{"hidden_size": 512, "num_attention_heads": 8, "rope_theta": 10000.0, "tie_word_embeddings": false, "init_std_up": 0.0225, "init_std_down": 0.0, "lr_head": 0.00697, "final_lr_fraction": 0.1, "doc_mask": true}
MLP neurons of a small language model. Each row is named by its layer, matrix (gate and up: input weights) and neuron, and shows model dimensions 224-351. Each number is 50 + 12 x the weight over its row's rms, rounded and kept within 0 to 99. A neuron's up and down rows have the sign that makes its largest values positive.
After each neuron's rows, "fires after" lists the tokens most often just before its 100 highest values on Wikipedia text that the model never trained on. A number after a token or word is its count.

L3.gate962:53 59 59 47 54 51 48 42 29 35 73 46 69 60 46 24 61 49 51 60 64 65 49 50 65 36 49 72 55 49 67 51 48 55 61 46 63 42 20 38 55 54 45 50 45 44 49 49 36 61 37 48 50 66 66 49 46 39 73 55 38 47 33 47 75 45 47 46 54 57 30 61 43 63 73 58 46 64 42 18 57 37 38 40 42 48 37 59 44 50 71 54 47 40 60 45 60 34 38 52 70 46 49 58 40 74 43 52 70 54 35 44 66 54 59 44 56 26 58 35 47 69 56 61 49 58 65 33
L3.up962:22 76 48 62 51 43 42 61 55 67 32 48 54 48 55 44 32 36 69 60 57 38 50 62 48 62 22 69 50 44 53 61 55 53 48 54 46 36 39 43 33 50 36 53 40 40 36 55 52 58 45 63 52 62 34 63 69 30 50 48 41 44 72 77 45 35 62 45 53 75 61 46 35 34 52 53 40 37 48 34 65 69 61 53 34 32 43 32 57 48 59 46 46 60 63 45 53 57 41 53 62 72 56 44 29 47 49 31 56 65 60 42 32 42 60 33 55 26 49 56 35 57 20 38 38 64 64 51
fires after: " in" 24, "In" 6, " In" 6, " d" 5, " N" 5, "E" 4

L3.gate1309:52 53 63 49 65 70 46 49 42 41 36 49 44 50 85 70 76 63 51 42 59 30 24 49 44 72 47 53 54 59 53 27 60 37 54 53 27 37 52 54 47 66 29 45 71 24 46 64 69 50 45 40 56 60 46 34 61 32 46 24 47 47 57 55 50 57 58 43 46 65 45 74 54 62 78 73 46 41 60 53 40 26 49 52 47 68 40 51 56 48 53 42 50 58 62 74 47 40 58 54 54 51 54 43 68 49 54 30 52 55 56 38 34 53 70 54 60 55 57 49 68 48 57 61 39 63 38 45
L3.up1309:43 61 69 63 39 50 61 60 33 64 54 41 75 52 54 37 35 72 40 35 65 45 50 60 43 42 39 79 54 59 50 54 46 46 47 58 52 48 28 69 40 54 53 55 38 55 29 37 47 44 33 61 67 45 61 71 52 39 39 37 72 59 53 56 67 47 47 65 56 59 47 71 55 57 39 55 55 30 55 45 43 47 42 68 39 60 44 32 45 39 49 35 56 43 71 62 74 48 39 58 44 67 74 51 39 44 65 51 59 54 53 41 56 38 61 52 53 48 45 29 62 50 31 59 38 75 52 42
fires after: " a" 38, "A" 8, " The" 8, " an" 7, "The" 5

L3.gate1430:63 56 52 45 64 70 66 54 24 55 44 47 41 40 63 31 58 32 53 44 40 21 36 52 51 37 49 59 42 63 63 64 53 48 47 39 43 50 67 35 71 65 59 61 36 49 56 23 43 39 51 54 60 60 61 59 37 18 59 58 37 50 58 75 54 56 58 50 56 50 49 47 59 46 64 61 46 50 35 37 54 51 44 38 63 80 48 53 43 67 28 47 55 26 56 60 55 37 54 39 36 50 56 28 51 45 34 48 50 34 59 47 55 48 67 40 64 54 57 42 46 54 60 78 41 63 46 35
L3.up1430:66 78 76 54 23 66 30 56 43 39 40 30 56 77 56 15 44 57 49 58 57 32 52 71 41 46 56 28 64 41 52 34 39 43 42 68 38 52 64 72 46 46 60 60 60 49 68 61 44 46 53 42 74 35 58 65 68 26 56 51 59 45 51 62 61 13 39 57 45 50 50 67 43 44 51 45 47 40 49 48 58 72 55 43 41 62 50 31 40 49 45 39 60 52 61 50 38 38 43 48 52 50 49 53 68 30 54 59 39 69 64 27 48 52 64 57 52 37 29 46 51 41 42 53 37 67 48 35
fires after: " a" 17, " an" 13, " An" 9, " or" 8, " her" 5, " A" 5

L3.gate1156:36 52 57 56 39 43 63 43 34 59 51 46 41 61 62 52 46 31 43 55 53 54 39 56 42 30 60 35 71 50 45 63 50 67 57 52 66 63 37 46 45 46 58 75 43 52 59 65 35 56 56 64 64 57 53 45 54 46 54 45 55 57 42 45 63 41 41 47 41 65 56 59 50 54 40 48 47 51 69 30 31 45 57 65 47 58 84 38 41 59 55 32 56 34 46 60 42 52 43 52 48 54 21 77 71 54 48 34 48 59 43 50 49 69 34 44 35 46 36 73 38 50 51 47 44 39 38 24
L3.up1156:53 48 84 54 53 51 23 57 41 52 48 43 29 45 55 40 51 36 59 44 64 49 56 57 37 43 37 66 48 39 51 60 40 45 47 60 43 49 48 48 49 56 36 20 39 41 37 66 33 37 59 37 53 60 63 55 69 30 49 67 43 41 62 29 42 49 60 73 50 72 70 53 52 66 65 49 55 47 35 43 66 57 57 76 51 36 41 54 50 59 46 59 40 40 31 47 54 42 54 50 37 63 54 48 27 19 52 37 73 29 70 68 46 42 57 60 67 45 46 46 48 27 34 60 40 53 68 37
fires after: " B" 24, " N" 19, " b" 11, " C" 9, " n" 5

L4.gate498:74 56 49 48 45 66 21 66 60 59 48 54 58 56 56 37 46 41 47 48 45 40 59 74 46 50 46 24 68 50 43 51 55 83 56 36 58 59 21 44 46 57 57 62 50 40 57 46 43 57 33 61 44 63 41 63 33 43 69 63 60 49 49 69 55 71 45 51 74 30 47 58 49 57 56 51 65 50 57 40 64 50 35 38 46 31 37 23 37 58 53 53 25 50 42 41 68 68 54 66 52 51 66 73 62 57 41 56 46 47 54 60 40 58 44 40 71 45 50 54 60 65 53 48 40 56 57 32
L4.up498:56 52 26 59 59 41 34 64 74 71 44 54 41 54 48 45 35 69 31 60 34 57 51 54 27 44 55 40 62 26 72 47 48 78 45 45 42 55 31 45 27 51 63 72 70 35 74 32 49 46 40 89 41 42 35 69 40 55 56 67 43 42 37 69 76 43 25 54 74 48 47 59 58 93 44 51 33 45 54 37 27 55 53 54 81 34 33 55 43 54 45 58 37 54 41 49 63 40 42 60 43 48 51 55 33 54 46 44 59 57 50 35 48 32 51 38 50 69 35 54 67 45 21 45 57 58 43 61
fires after: "\n" 48, " S" 13, " s" 4, "-" 4

L4.gate1124:55 27 51 51 54 81 59 46 49 39 22 50 15 78 39 44 56 62 57 57 54 30 56 45 50 63 52 50 51 63 37 52 32 55 57 47 45 61 58 33 44 37 44 43 48 59 56 22 43 51 43 56 40 52 47 57 61 59 65 50 59 54 71 57 47 37 51 48 34 52 47 54 58 41 41 42 51 42 49 65 52 53 57 38 52 47 56 42 56 66 50 52 47 61 76 55 46 31 44 41 30 42 55 73 29 53 29 41 42 99 60 54 42 49 61 69 59 58 64 53 60 51 28 63 51 57 44 39
L4.up1124:56 56 44 71 40 47 49 36 31 58 45 40 61 61 45 58 46 44 22 52 21 49 38 45 61 66 66 42 49 74 31 64 47 55 62 50 63 38 60 43 36 47 23 50 41 34 34 41 41 52 51 44 45 44 67 45 39 53 36 49 44 36 46 57 23 71 71 31 62 52 42 38 59 48 61 54 53 36 56 85 56 53 39 46 44 43 55 66 37 47 43 32 55 61 64 58 49 28 53 45 53 36 39 50 63 45 65 53 52 42 51 55 49 61 40 33 50 58 62 55 31 61 46 21 29 41 73 22
fires after: " G" 23, "G" 8, "g" 8, " Mr" 6, " F" 6

L3.gate1478:36 52 52 47 34 35 51 58 61 35 33 43 82 50 48 57 48 32 64 38 49 45 50 55 43 56 28 45 40 47 47 38 40 55 50 76 64 52 51 57 34 47 57 57 77 61 54 48 67 46 19 65 56 68 53 74 40 66 45 35 58 55 51 51 67 43 43 51 59 38 56 35 61 44 46 58 51 76 38 21 49 52 45 38 56 64 48 56 34 32 62 36 60 61 67 63 69 73 39 62 52 53 43 59 51 44 55 35 53 47 55 51 48 40 49 40 46 56 38 40 71 55 57 37 55 68 21 28
L3.up1478:53 50 51 39 47 60 45 43 64 54 50 66 60 53 38 46 52 64 69 43 50 31 38 40 66 43 58 61 56 54 36 38 60 61 37 53 46 53 45 41 47 57 56 64 51 66 57 55 54 48 47 52 62 47 62 70 78 40 58 66 63 32 44 39 56 41 55 45 72 44 50 29 29 59 25 40 51 38 62 49 69 60 49 59 65 17 54 77 63 35 56 48 37 61 55 53 42 54 64 55 49 48 27 40 35 74 44 40 40 63 41 43 42 48 60 29 57 52 33 54 65 68 52 46 47 94 12 63
fires after: " in" 16, " A" 11, "In" 10, "ag" 8, " village" 5, " Am" 4

L3.gate793:44 41 33 49 44 59 40 36 40 50 47 73 69 64 41 49 41 35 67 33 51 33 61 29 52 45 40 57 52 66 48 52 50 40 63 40 57 52 62 31 35 36 41 33 38 44 49 27 57 31 62 57 45 47 47 42 64 60 55 68 51 62 64 24 40 52 40 35 52 46 39 57 19 46 21 61 70 42 43 38 46 40 48 37 41 59 49 28 48 74 52 17 57 58 45 63 50 64 33 46 42 55 60 56 59 24 55 51 72 54 58 47 72 39 38 39 49 44 51 60 44 45 49 51 46 34 52 64
L3.up793:38 37 77 55 41 75 61 51 44 50 58 44 49 66 66 22 53 45 59 39 57 47 44 57 30 54 48 54 84 58 51 52 32 41 59 61 31 62 50 41 58 44 48 56 47 47 43 35 49 50 50 50 58 29 52 66 54 40 49 47 47 39 68 42 41 60 53 54 66 59 56 63 40 15 47 73 50 47 19 38 56 31 35 48 57 59 45 29 70 63 54 41 53 52 27 40 55 49 45 59 47 50 48 51 50 38 51 36 50 46 36 45 50 50 43 65 72 45 51 30 51 43 54 61 22 46 63 37
fires after: " B" 29, " a" 9, " A" 8, " b" 8, " G" 5, "b" 5

L3.gate1654:47 52 48 35 40 39 62 63 56 41 31 32 34 52 62 43 42 36 51 43 61 29 60 32 49 45 36 49 45 39 47 40 27 42 45 38 58 62 30 48 52 58 66 62 50 52 47 53 48 58 46 48 50 64 44 42 41 41 45 54 61 38 40 58 50 47 42 60 63 34 59 24 21 27 48 59 44 65 67 42 31 49 42 54 46 57 44 51 57 39 45 43 51 57 47 47 64 70 64 66 60 60 52 44 56 30 52 63 48 52 50 51 49 30 44 52 47 77 39 66 77 35 53 66 52 59 54 46
L3.up1654:40 64 63 48 45 48 42 42 47 20 55 34 44 42 35 58 41 48 22 50 61 30 40 42 53 28 39 30 51 45 60 44 63 44 57 48 44 45 28 44 42 52 32 63 46 54 66 40 72 65 50 57 67 67 43 37 63 70 55 49 65 30 40 41 50 61 48 65 50 49 41 51 67 55 54 47 45 86 48 46 38 44 39 65 49 49 55 56 38 49 50 49 37 40 37 51 51 45 57 74 43 35 61 68 59 44 50 52 61 57 54 37 51 42 56 62 39 48 44 72 62 59 36 72 37 54 54 36
fires after: " in" 30, " In" 27, "qu" 7, "\n" 6, "In" 5, " under" 5

L4.gate1342:45 33 59 27 41 37 64 44 59 48 61 49 72 44 35 63 40 47 64 50 55 54 50 68 51 65 51 46 31 75 71 19 64 40 58 48 60 61 48 44 46 49 39 37 60 33 54 42 49 60 67 77 39 59 53 65 41 48 28 51 51 48 32 45 28 48 40 35 52 59 46 54 57 36 73 69 66 42 48 37 52 40 53 44 48 28 51 59 84 74 66 53 55 55 27 50 43 55 49 60 74 65 43 48 24 57 52 70 27 43 36 61 62 73 46 41 64 54 52 35 43 64 33 47 35 66 74 35
L4.up1342:68 65 56 57 57 72 81 74 33 55 36 74 56 65 68 65 39 54 53 64 68 62 29 54 44 67 35 34 53 40 66 58 39 44 49 52 62 62 64 43 52 70 49 55 38 56 42 54 64 59 56 40 52 63 62 54 23 56 47 40 37 41 63 76 57 58 63 47 31 40 51 37 63 47 53 70 63 53 67 62 40 40 43 56 59 52 59 57 34 51 41 50 41 46 44 35 70 64 51 48 51 44 71 52 48 41 46 29 30 54 48 47 49 36 44 42 53 48 59 61 57 50 40 34 66 35 31 44
fires after: "\n" 20, "===" 17, " ===" 8, " career==" 8, "==" 7

L3.gate982:22 64 59 45 67 52 26 49 61 28 36 65 55 27 53 62 51 46 48 58 57 47 44 58 34 78 45 50 50 58 50 37 46 53 58 59 35 53 51 74 42 65 28 52 49 57 60 55 46 36 35 57 57 31 35 56 64 51 26 45 56 44 38 43 51 69 47 55 57 54 57 55 54 39 68 34 53 52 64 55 46 64 37 64 57 34 36 53 67 54 71 40 46 52 30 45 50 46 44 44 45 54 61 47 43 40 78 36 39 38 61 55 45 32 63 45 34 74 38 36 56 37 58 57 69 35 55 70
L3.up982:48 31 43 37 42 35 49 34 57 31 38 52 43 35 34 44 37 46 53 24 73 58 61 51 41 37 64 47 34 29 41 47 48 57 20 36 68 44 52 61 63 44 36 43 37 38 59 64 45 66 54 40 60 48 51 48 52 59 66 46 39 47 44 60 57 63 48 47 50 33 45 53 49 58 61 56 62 27 67 53 44 61 43 35 62 45 51 48 58 37 47 60 48 38 47 40 60 46 44 63 42 42 49 61 60 44 33 49 43 49 46 48 39 50 40 37 55 34 55 24 54 46 27 25 48 44 42 64
fires after: " the" 47, " The" 12, "The" 7, " a" 4

L3.gate698:68 62 53 35 38 60 55 45 53 34 62 30 45 44 62 39 62 50 40 40 53 63 50 41 37 45 33 63 54 42 41 67 53 58 62 32 68 51 44 41 55 56 63 74 65 57 61 45 38 39 28 32 62 39 48 43 53 66 51 32 47 51 66 60 63 60 54 38 67 68 58 54 32 50 51 24 30 59 59 26 60 44 53 39 50 51 43 61 37 45 43 28 61 46 35 59 42 33 40 65 54 72 64 60 66 63 67 55 58 37 59 59 42 35 39 60 54 43 35 63 70 60 52 40 48 36 33 44
L3.up698:59 36 58 53 34 57 47 51 39 48 31 48 23 51 49 58 59 53 76 35 50 41 51 50 30 45 48 23 57 44 43 60 60 52 59 56 49 54 65 53 44 52 57 72 70 52 54 68 27 45 40 32 71 48 52 49 27 57 50 69 52 72 66 44 44 61 59 52 57 39 46 46 48 60 51 53 60 66 44 55 74 45 33 79 53 74 36 60 36 30 51 41 39 52 74 57 29 49 46 37 51 33 58 62 52 60 58 64 71 58 50 71 34 60 55 37 35 34 68 68 58 40 39 70 69 52 30 54
fires after: " |" 28, " hold" 5, " 36" 5, " Sch" 4, ")" 4, " 10" 4

L3.gate660:46 61 40 40 39 18 57 57 51 76 63 64 40 47 48 48 52 61 60 51 36 46 62 56 56 53 50 40 57 36 68 57 30 56 49 85 48 44 32 39 36 64 21 46 56 67 53 45 51 38 64 48 44 54 50 50 42 45 55 47 47 53 58 43 34 65 63 63 53 47 36 65 64 43 53 40 52 50 51 40 39 55 70 59 44 62 60 51 52 46 46 54 46 53 46 59 58 78 27 57 63 69 54 53 53 32 38 51 61 55 50 58 35 48 30 62 45 40 48 67 34 47 53 37 47 52 48 52
L3.up660:49 61 70 44 63 45 27 47 44 47 37 46 62 35 43 62 44 60 42 35 47 48 44 47 65 42 64 45 52 62 60 53 54 38 56 43 60 43 33 34 32 41 53 72 56 52 33 55 74 47 49 44 49 61 39 30 38 49 38 49 40 47 43 54 53 58 60 53 44 42 76 42 63 57 33 53 41 55 60 33 49 38 46 56 57 36 56 60 50 68 64 35 59 43 57 43 59 41 51 52 53 73 42 63 26 38 59 53 59 66 69 50 47 71 71 55 46 61 51 71 62 63 45 70 39 53 50 54
fires after: " b" 24, " B" 16, "b" 11, " (b" 10, "B" 6, " \"B" 4

L3.gate1390:46 31 39 54 43 43 52 57 39 47 38 33 51 57 52 82 52 45 48 57 59 42 44 61 34 65 27 72 51 50 73 61 59 52 48 51 47 50 76 30 56 61 34 56 32 30 34 38 54 61 54 51 45 49 48 47 47 57 57 77 57 55 53 31 50 66 47 48 61 69 38 46 46 62 33 52 43 42 62 26 39 49 57 46 56 41 50 51 53 11 57 64 52 42 37 55 62 64 49 56 42 56 45 25 44 43 48 90 38 42 44 52 58 47 32 37 38 44 50 54 45 71 53 46 51 22 34 26
L3.up1390:36 37 57 48 46 61 41 47 53 48 60 68 48 57 48 65 42 66 57 61 34 48 34 48 34 53 44 47 50 72 41 41 57 77 56 39 43 35 56 42 41 55 51 57 43 60 51 30 26 48 57 50 68 51 60 62 60 79 55 49 68 54 41 26 58 57 36 54 57 46 34 38 36 80 40 53 52 55 48 57 35 41 51 47 63 47 31 50 73 32 35 58 49 55 31 28 47 45 54 39 34 42 39 38 57 52 71 65 57 37 53 54 54 62 38 55 60 54 53 43 41 44 55 49 59 57 43 40
fires after: " F" 21, " f" 12, " ref" 9, "F" 7, " w" 6, " st" 5

L4.gate448:39 41 42 54 23 58 56 33 20 59 44 47 56 38 58 19 58 73 55 58 63 55 40 49 25 45 37 52 31 54 30 48 17 51 44 64 54 57 38 38 59 44 35 41 45 39 56 36 51 39 52 52 67 58 51 32 55 50 25 68 58 46 42 65 53 21 52 55 41 60 40 57 60 62 46 60 66 47 50 55 49 36 54 42 51 63 42 48 39 55 61 50 66 67 53 65 66 38 54 49 58 58 40 60 48 45 81 49 55 58 48 68 61 40 59 75 63 63 83 49 59 30 60 59 56 54 53 42
L4.up448:48 57 52 37 45 55 48 44 47 45 54 46 60 38 43 58 41 52 55 43 70 43 45 69 40 24 53 29 41 56 54 26 45 48 55 38 27 53 32 44 18 30 66 59 36 58 67 39 17 41 66 46 60 67 56 45 12 52 53 56 46 65 67 59 42 51 59 27 45 48 54 69 34 48 72 55 59 53 58 47 50 53 77 56 45 37 49 56 67 52 41 47 56 59 55 31 61 51 41 48 61 55 51 43 59 50 55 31 66 41 61 40 56 47 52 63 54 51 56 75 60 40 58 39 46 51 36 30
fires after: " the" 39, "\n" 15, " at" 8, " on" 4

L3.gate686:66 54 35 79 75 30 53 51 69 61 48 28 56 24 61 61 26 50 51 44 64 63 56 55 51 46 47 63 53 58 46 52 35 41 47 71 57 61 48 35 51 38 37 33 54 47 46 42 48 47 64 37 36 47 52 24 44 54 59 48 77 47 62 58 86 36 44 36 52 57 51 49 39 75 38 45 36 70 46 32 54 79 54 68 61 48 56 54 36 70 50 47 38 56 61 55 53 23 65 66 41 46 39 42 51 60 43 59 51 48 54 68 42 54 48 61 35 32 56 34 38 44 36 52 54 41 34 53
L3.up686:61 56 58 38 48 52 46 51 41 42 46 60 58 67 45 42 69 54 42 50 90 67 59 42 76 41 50 51 32 81 37 70 35 58 62 36 56 61 55 80 70 44 55 53 55 59 42 45 53 36 75 41 68 28 56 49 44 42 57 70 47 66 51 54 28 45 56 58 45 36 56 50 26 39 44 35 31 44 73 58 40 50 71 61 57 52 38 55 46 37 47 58 40 73 79 75 48 46 31 51 63 49 60 36 69 69 67 59 61 37 38 55 58 30 46 57 49 39 39 55 69 74 52 60 63 47 45 58
fires after: "." 37, "s." 6, "es." 5, " |" 5, "ia." 4, "y." 4

L3.gate747:59 59 40 48 58 72 37 72 45 50 41 53 51 27 39 46 65 54 41 64 47 36 52 58 43 38 39 72 27 53 56 54 41 42 70 36 40 40 35 22 61 52 32 41 50 66 68 37 24 50 44 39 39 37 45 49 26 44 58 67 49 46 53 48 76 62 30 45 57 29 43 43 60 32 53 60 48 49 46 52 49 67 84 49 39 43 52 47 56 33 45 34 58 47 51 56 45 54 32 54 48 66 64 59 40 40 54 48 37 47 64 50 47 49 48 42 61 62 75 52 57 46 39 27 61 52 60 54
L3.up747:67 48 78 63 69 66 64 63 50 57 50 45 57 62 75 43 47 52 14 58 58 47 41 49 37 41 54 51 43 25 69 40 60 46 43 26 53 40 54 64 45 45 32 52 54 39 48 40 34 32 45 61 56 67 34 24 38 53 50 39 37 51 40 38 49 72 54 49 56 85 31 55 55 40 25 43 37 52 20 54 49 51 50 38 44 56 51 50 46 48 45 59 50 39 62 51 38 54 66 23 64 58 51 48 68 32 34 34 53 32 77 39 45 55 32 46 56 51 31 71 55 33 29 50 68 51 29 58
fires after: " |" 69, " New" 5, "ision" 5, "\n" 4, " N" 4

L3.gate144:24 20 26 40 39 63 58 56 60 50 58 37 52 55 60 65 53 54 39 28 56 56 59 51 56 31 57 35 53 51 54 49 69 61 33 54 49 37 78 49 68 73 48 48 68 44 30 45 46 47 50 54 36 34 68 67 51 48 52 43 74 67 48 45 37 35 56 59 59 39 36 36 43 52 50 38 65 53 68 43 35 58 53 50 52 70 53 36 37 49 71 58 31 48 66 58 67 74 66 67 52 29 26 30 50 67 52 27 38 39 54 45 39 62 52 45 40 43 48 66 47 53 44 64 43 50 54 43
L3.up144:53 53 69 52 27 45 42 41 67 69 64 47 53 69 55 57 39 52 68 56 42 44 58 58 48 33 44 53 51 58 55 42 25 28 53 64 63 31 46 48 50 50 56 61 84 70 33 54 33 56 61 36 48 36 74 56 59 48 59 56 49 36 45 54 50 66 52 50 51 34 68 46 53 61 60 53 60 40 53 53 64 51 61 51 49 55 30 54 54 55 33 49 53 60 41 44 47 57 45 69 54 37 70 58 53 47 46 71 57 52 18 47 46 56 35 43 62 60 42 58 66 42 60 56 59 57 42 50
fires after: " f" 20, " F" 8, " G" 7, "m" 6, " b" 6, "ig" 5

L3.gate1738:51 38 35 64 59 28 41 30 28 43 32 52 62 56 48 37 41 46 45 42 28 55 43 59 41 50 37 40 63 50 23 35 47 49 70 61 56 58 60 42 58 40 47 42 47 39 13 49 54 85 47 35 41 54 55 42 60 65 59 41 40 32 38 53 61 60 79 34 57 54 50 68 36 37 30 48 55 68 45 56 53 65 55 56 55 40 58 49 51 63 33 43 49 54 47 61 30 58 50 74 67 38 55 47 44 57 58 38 60 47 36 54 46 39 31 59 57 35 68 55 52 42 50 69 52 63 61 37
L3.up1738:37 64 46 64 40 45 76 79 69 38 44 54 47 45 68 53 32 50 53 55 69 30 34 39 46 47 51 62 45 23 66 32 53 66 50 50 54 53 38 69 49 46 63 50 17 43 69 41 54 50 65 34 66 63 51 45 49 57 25 44 53 46 42 45 37 31 62 67 56 58 27 47 58 59 66 52 40 70 33 42 46 44 54 45 44 45 68 54 55 54 53 53 46 66 45 38 30 52 57 62 61 61 42 61 47 61 76 42 59 72 36 51 37 65 21 53 48 46 38 63 43 55 57 39 78 40 41 52
fires after: " in" 21, " the" 17, " to" 14, " at" 5, " would" 4

L3.gate794:46 50 37 57 63 44 59 57 38 58 31 64 49 63 60 59 71 48 35 56 42 84 49 19 44 51 55 30 40 52 43 47 50 38 50 63 77 59 67 41 49 52 55 43 43 55 53 65 48 43 47 53 38 56 49 36 50 61 35 50 30 68 60 59 55 67 50 41 57 64 53 48 43 49 56 62 56 86 52 71 50 43 45 75 82 48 53 68 42 46 62 58 69 34 35 67 35 32 65 57 43 54 47 55 48 56 55 41 46 38 46 58 56 38 80 42 59 32 45 54 65 55 34 49 63 30 51 35
L3.up794:33 66 35 43 49 55 62 54 48 58 18 73 70 66 54 63 54 37 45 54 54 31 52 56 50 75 44 45 47 62 60 42 63 52 51 52 60 58 60 25 47 52 51 46 43 42 40 51 53 30 48 48 74 45 59 61 43 53 43 60 46 43 69 53 37 55 59 43 46 68 47 69 33 67 53 58 41 46 31 53 51 56 31 59 64 46 60 49 48 40 58 60 50 35 48 62 44 26 62 31 59 57 59 43 62 63 49 37 53 62 56 51 55 50 40 45 63 61 43 72 54 64 42 62 46 38 26 32
fires after: "\n" 50, " career==" 12, " ==" 10, "==" 8, "===" 7, " life==" 7

L3.gate1272:37 21 38 46 36 72 46 42 61 30 53 23 42 43 77 68 56 62 61 45 68 36 58 66 40 50 32 28 21 51 53 34 59 60 47 57 59 56 36 74 52 27 37 71 42 52 53 50 52 53 36 72 28 45 35 45 32 39 42 52 58 57 64 50 56 40 33 41 36 60 56 47 37 56 45 41 57 43 53 63 57 42 36 34 64 46 42 56 48 45 65 44 63 59 63 39 69 58 47 35 59 17 55 41 55 39 58 83 60 49 49 62 64 42 41 50 36 54 49 48 61 47 44 61 39 30 52 40
L3.up1272:64 37 41 60 48 32 73 33 56 45 24 55 35 32 47 56 60 57 46 44 42 32 73 61 31 46 50 47 48 61 66 35 41 48 41 53 28 55 57 36 38 39 51 53 37 34 47 55 25 64 56 67 45 69 60 48 30 30 46 58 58 31 60 66 58 51 57 44 30 43 51 56 28 40 42 51 46 32 50 42 69 34 40 42 51 48 61 59 41 60 37 44 60 43 63 22 59 26 60 37 29 40 33 53 46 42 37 50 69 59 45 68 40 22 82 36 32 44 38 62 47 46 20 58 57 40 59 40
fires after: " in" 24, " In" 9, " at" 7, " S" 6, " on" 5, " for" 4

L4.gate884:47 70 32 39 63 58 42 55 33 46 56 27 32 37 57 53 53 38 55 71 63 49 38 56 34 53 43 58 57 50 59 45 27 61 53 45 71 53 48 51 42 41 82 30 68 40 37 40 61 53 44 55 60 49 70 56 26 58 47 52 39 37 77 64 35 59 35 46 60 50 60 51 30 50 48 57 30 54 48 43 23 45 46 65 60 52 52 33 49 40 65 76 41 54 64 44 40 58 46 56 65 51 40 58 47 61 59 33 44 43 59 50 64 32 67 52 72 50 64 51 43 31 52 50 55 49 38 76
L4.up884:49 67 53 63 49 38 59 59 60 54 40 44 51 46 73 55 58 61 56 41 44 40 59 39 55 30 34 48 32 50 63 70 51 50 69 47 41 40 52 44 60 62 33 52 52 52 49 36 79 42 39 30 45 52 69 59 33 45 55 60 66 71 48 63 30 44 34 34 38 51 46 38 39 45 36 46 42 40 51 48 78 48 44 42 62 47 47 29 42 38 43 33 40 47 66 49 49 43 69 74 59 54 28 42 20 49 60 55 68 39 30 46 62 35 55 46 44 34 36 59 43 40 49 42 68 50 56 46
fires after: "." 46, "s." 9, " =" 7, ")." 4

L3.gate1568:40 43 57 57 43 59 44 51 65 61 44 64 39 52 58 39 39 43 69 46 38 57 42 67 42 46 33 55 39 49 41 31 55 58 23 32 51 63 57 65 55 38 55 46 53 55 36 58 50 54 45 41 32 80 52 40 21 46 57 51 57 47 22 59 62 50 59 52 46 38 53 21 36 65 42 53 85 33 37 40 43 40 59 45 36 52 51 65 26 66 61 36 38 42 53 40 47 65 25 49 55 47 36 41 30 56 57 41 40 44 63 42 74 61 54 35 54 42 59 58 60 42 54 59 73 67 45 70
L3.up1568:50 45 77 68 33 42 70 49 38 44 69 69 50 50 70 43 56 69 45 29 57 58 51 64 42 56 33 60 69 46 57 56 57 59 54 64 46 42 59 51 59 42 57 41 57 56 76 45 50 39 59 65 48 25 31 50 61 45 34 57 47 49 50 42 53 46 51 32 44 39 53 61 57 47 53 65 43 47 51 38 39 55 42 42 48 30 51 42 49 31 52 75 46 54 53 47 37 53 68 51 51 46 66 47 66 40 68 53 36 53 68 48 57 42 22 49 59 55 57 51 52 57 43 42 70 44 63 48
fires after: "\n" 39, "id" 6, " and" 6, ";" 4, " D" 4

L4.gate91:55 54 56 43 52 58 63 48 63 64 44 37 56 60 69 52 59 51 43 69 40 51 49 50 66 58 47 49 63 47 33 58 61 37 39 26 54 45 48 62 39 32 64 54 35 61 26 29 59 44 43 44 39 30 38 46 24 55 66 62 41 49 56 42 50 57 57 66 42 45 57 69 67 44 60 46 36 36 30 34 54 40 73 44 27 59 34 45 73 30 43 53 52 67 44 57 49 44 44 37 57 78 54 68 53 39 41 48 31 45 52 36 47 41 30 63 39 52 72 58 47 61 55 60 39 52 25 45
L4.up91:52 46 53 52 34 47 68 57 50 48 49 64 59 31 46 46 59 56 21 35 46 53 43 45 40 33 49 43 58 56 61 50 67 40 55 53 58 39 42 55 40 48 53 41 53 41 45 41 46 56 47 40 52 44 57 65 37 62 56 61 26 54 36 41 57 55 45 54 40 38 38 37 56 54 37 73 37 48 36 45 69 22 62 43 50 59 47 56 67 30 47 38 28 55 67 59 45 25 46 47 31 38 25 57 47 25 36 78 61 60 34 38 37 58 32 59 48 58 28 54 31 46 55 60 41 33 63 76
fires after: " |" 68, " Gl" 4

L3.gate168:65 29 28 46 60 64 54 69 49 19 51 49 53 50 57 31 55 63 72 56 73 38 42 61 38 57 66 45 80 56 44 58 47 53 47 64 48 52 35 40 58 40 36 42 75 60 49 56 72 49 47 46 53 44 47 66 28 43 49 59 59 40 54 39 51 42 74 47 67 46 56 50 44 51 53 52 44 49 52 30 50 80 63 67 63 52 50 51 43 46 33 39 47 52 52 47 48 42 43 41 51 22 68 49 68 65 43 86 46 67 54 38 40 47 57 63 62 61 53 41 49 61 55 38 45 55 37 38
L3.up168:46 33 48 37 39 44 66 59 54 70 47 42 53 40 52 50 56 44 49 45 57 58 48 56 63 72 50 46 61 56 42 64 45 38 48 40 35 52 36 41 53 50 51 59 40 45 46 49 53 68 35 29 39 63 13 51 73 54 45 70 62 69 49 36 52 23 46 56 66 45 44 47 51 25 54 64 65 28 59 47 54 31 49 72 30 38 51 53 50 51 50 67 37 81 43 66 35 39 43 55 50 44 37 42 46 53 66 68 61 60 69 55 54 65 55 47 56 53 50 63 44 30 68 41 33 24 56 64
fires after: " b" 16, " B" 12, " G" 11, " g" 6, "g" 6, " it" 6